Weights of a small GPT-style language model, trained from scratch on English Wikipedia.
Architecture: biases, ALiBi.
Training: a variant of Adam for these matrices, 9499 steps.
MLP neurons of a small language model. Each row is named by its layer, matrix (up: input weights) and neuron, and shows model dimensions 272-463. Each number is 128 + 32 x the weight over its row's rms, rounded and kept within 0 to 255. Numbers have three digits each.
After each neuron's rows, "fires after" lists the tokens most often just before its 100 highest values on Wikipedia text that the model never trained on; "fires on" lists the tokens most often at its 100 highest values on Wikipedia text that the model never trained on. A number after a token or word is its count.

L2.up28:193140117129118110148177134088167150117159147147111054163111137105136193100104155125060117140124091164172153083181136104133104104102127053135119131133146142040123190138129148145076133139133189132066170182141089106130135101110122122212145103101133101135110104152118090141165128141092130097097163102135139081136098149148169174149115082149146209159128125171110218095124076134180133116152118110184150157103188085143185105130102105132128125101125171122085109120159124185163166102124133091117164076188127090123148127135196067128107091119148118178110125049119138112109092139174156123
fires after: " one" 18, " G" 15, " Th" 9, " V" 7, " rest" 5, " The" 5
fires on: " of" 25, "ug" 12, "ang" 11, " generation" 4, "ase" 4

L2.up552:116093110118127170074152103136136129185134153110102122107092125160154121060151123110135119186124092161081201082110049204177123071135151123056127162131123106145091091058126100204119162139167117097129117101163139121156151156150127109143116173120126139162153154149049109179086111093141116119093116070067157162167106043141199097119108105136126165095135138140083153146123151181143139134147060157126082121073105078154117104070181093062140177109157086115082141138152077161108152158151137062081180143128136077152096174103110104130152140108156179112128126059074133171120192190132123089
fires after: "." 21, ";" 13, ")" 10, "\"" 9, ");" 6, " |" 6
fires on: " |" 71, " —" 6, "|" 5

L5.up849:145081087135149033166145128096120095170112121148131144087127091096140225170101079102106130156187121100113104127115118120185126130182136125105087118120079190159101104127135181170141090141033167101144147150139054140184179099195102081077116085126119075105111155127080136108146108145134139169159098117171118151124176158142075180125138139183183121114165186157116118108141045173144151089129126120059181114145098116162076146108089102047195169148089140120092193166088109117163122161128113119105107120149088098107101139100103137114165077142145192098120117195130137138129163158118112136
fires after: "201" 37, "202" 30, "199" 6, "200" 5, "196" 4, "198" 4
fires on: "6" 16, "3" 14, "5" 13, "4" 9, "0" 9

L2.up1179:129161070110104110145144155111165168126147160114128090150155123128163182178170180126095161142134172171083118081142081134129139127121116131132083110157059154112145088136166082190166102077172149160123134139153110174117176143134074166073109124139109089109155130167092171120167140107135149064109117209076139121137139042104106098100096157110144169159137143122167163129133170171132140091127167161117072117064132155100166142152124133085111150137138146155081085133120078160171121126100109092123112122155108141124145176112120126140150126134085127131199088122103130152093117129080080162
fires after: " t" 14, "T" 11, "7" 10, "1" 7, "9" 5, "4" 5
fires on: "–" 45, "y" 5, "ater" 4

L5.up25:103132126119119155116154113132110151196059153139150109114135166202124140111115162088127156127134119148148176095098109145130107117179189131155190176098145149073170100046100155168180094107117149115092102166163151119134151062174098185169112105131119162150172120153115221139127125083138113172116114201131065110116128119102081127087062186064101167128125117129138133086141165158153137108175088125101034111115118092112171132112157119077123126142199165077165167133135154172145092108107142130143125061157131138147126159120123163120162115117104120129101165131110137147107072107075080113
fires after: " (" 28, "." 10, "1" 5, "7" 5, "3" 4, "4" 4
fires on: "," 27, "n" 9, "d" 6, ";" 6, " –" 4

L5.up134:164142170186166192167119071097129142125067114104099113102128104087113164099163150177123110109109138105098117157176151106143121131122086179133095106130161099132179081113106145173139085129141179089134100123155130152121152129124068164090148156109142073060104136113049135103147106099152130124129129166113151085164115113159103108137126123123146109188116130156089135093163146177155126180102169148084153109112097167101134166138139040133073154107119140156173115091147116147138078114065164174140132110123170161119118114112141119147136128105135126112140175143132154120126175106148174120
fires after: " " 70, " the" 8
fires on: "201" 15, "202" 13, "196" 10, "195" 8, "199" 8

L2.up654:079150060166145134144122112117115123109032139107098074090122143144079207139164082098133214114151138105138097082112105100110111152190162119081184128142112146153117153121173086170154067125100111104157157130151126142195102050131175132080113074112127136198158126114213175139104103117132080116128137129121145074168097138192149138152125160175147156148147119137096094121136065157153126184142126120161096130106137076136130155120149139098119142160123118151193125128058129155173188158163092141143140114100149150189133090148147147097113088115119113103065038142215176118098134153132153151
fires after: "," 48, " of" 6, " School" 5, " G" 4
fires on: " which" 41, " where" 32, "w" 7, " of" 5

L2.up1990:122146153129141135099114160142147149109076118104126110109083139115150122160084093179105058152130195115138122083185084137134108125178139153126109151160143172101112076140136138171087190084112126139113104094109101144089167112147119172176156128110122137159087135130112142128161128123137149124045129118205127111096111149130103089117180157167123138124147144133153114171173180120160129108126156128102182038121136112094090102159103107124130151063140080096187129109089129182138128138115161124113095132175110106139108125130099125069091155085103103123118131133140131134180123132164142105
fires after: "ats" 17, " Label" 15, " Form" 13, " |" 6, " zone" 4, " |\n" 4
fires on: ":" 47, "ats" 13, " population" 6, " career" 5, " |" 4

L2.up953:156174101137121102211131124149171096105125122112147188106136105111075142176127152103125134145180136136150135139218121121135104089140157110090113173138133097147139129144136073133097150099191145074156141106118135141123096181134088117130147131079138104107150218127121185120110116117147054129145204157142132119161092077151116138150124072154191179162131079135164183115169083112152157139179121086085162131143132113077174150102121082100137125083110180107164103147145170141141187059088168160148117083152110125087143084119151150084169195148167086121161100161162124104102087103105101128
fires after: " " 26, " K" 8, " H" 8, " to" 6, "H" 5, " after" 4
fires on: " his" 21, "2" 7, "196" 6, "ann" 6, "1" 6, "201" 5

L2.up1419:141104135160150147126133089083101129079132092142091116170117143113115127104177121131129144101123107131115136157140187197134078098151182078150157198081102141112146125138098136136060106167103152112186135092136121124124169103113089091069090159107123099131096103147129168172115106115096083127131143127148149145177142158165191137142169115110132111086122112193119132068125147098184181146156086166162123093167126160125120116136095072134112149110169100168132141069106073142117162194088097125078069145135115052125157107132176142110135079031116134101134141173164088209169090160182095118
fires after: " " 53, " |" 25, " age" 6
fires on: " |" 53, " " 27, " of" 5

L2.up786:139116115135123132128084119098147080160079117181135173125107110113160075121199080124139065142140143130071142141131127133152130116117131111107097150148110163143121078096143082106102137156065158082152110100166204058133079159149122122114114195135142109139123114156101070116078151129167049105145176136137114143059101102096088222134082106086142125104119137211124157125135128114120165124115117096133112099087158163107120104047073124104146124157200179136085151128109112122109137124121137053117094139121130114143091081111182156155143135117102162135111158195102161020152181158180120138
fires after: " May" 18, " January" 16, " April" 13, " " 9, " am" 5, " October" 5
fires on: " " 61, "end" 7, "old" 5, "g" 4, "3" 4

L5.up986:149074156116110109111134118151150088158120221097119161181097166137096170121173147137162085157087196124100116135129072077184104132127139145129164123150155148092121146098128117103125123148092125102146071078122153073120137124086158142097167065158048139103157181133199095124135103122091165122114099091104128109112177137137130082150092244142126139139109171137103137155154040140174133141146164112146144099125120120143177162150137142114093161082176154116029125159097092086161167170116163074170184124103127061112139115137103179124118090167127141130106066120165111174143188159118138149
fires after: "200" 17, "199" 16, "202" 12, "201" 7, "," 7
fires on: "3" 14, "2" 11, "1" 10, "9" 8, "4" 8, " the" 8

L5.up882:193162099127045120145049130117116140071118136166132163127159085119059096135134118169109160146166153161169113169095103109139139126180106027089126104124143076154160108119124101177110120158182124147089161053138086119127108138170174083136138127159081075136118120150076147139148172121133062145187114164103127140232112149125097098155098173111116129161123128135136138079155121191106188171102139114094169090120102124127158148129134136115119133111206136111099124111148087175121165160080104154166062093125107187144085123124110111135149158159109120111137092158137112129156125105094078184
fires after: "," 39, " " 29, " United" 9
fires on: " " 25, " States" 9, "200" 7, " United" 7, "186" 5

L2.up1315:127105080110115143130113084085137189115112168044164084145069101091135132067149109114085102153144085108120130131169103160091120162100214066117131102180093141081120139153107150139142152124110121112191114110094174128175110146128177129081105162153115136168124166166110131069118155133099158178105065166159166122133115152118139174090116099128133110114082168140155182155092145147081155106134143128151170139123150113149098157107102159071142146077132179156091102105101117215147199114071153111073152110141082153184116091105084148100112102137151086123144149141134109120154145135146141178
fires after: " March" 21, " April" 14, " September" 11, " led" 7, " Sep" 6, " February" 6
fires on: " " 93, " to" 7

L5.up469:116125130138113118106130085167129151173119129143129181158170105108134145117190100133125147092234090143130064124188105116118130100108138097173129132150110146148153125073045175155144133130126152095174123120136184177099201143103140146145128034081136142072149132120090160157109054119152065101089156153156112121167105119131141088196114142131198169156060138099079145144127090114119147147191148134120172075150161091137110155130113196118149101087150123084089115135119202078132113142108099111106142126144142123096089147061080148079157110152109173061150113111083153166169138196066086135
fires after: " |" 36, " Y" 7, "a" 4, "u" 4
fires on: " " 36, "as" 11, " |" 9, "ella" 7, " (" 6, " Y" 5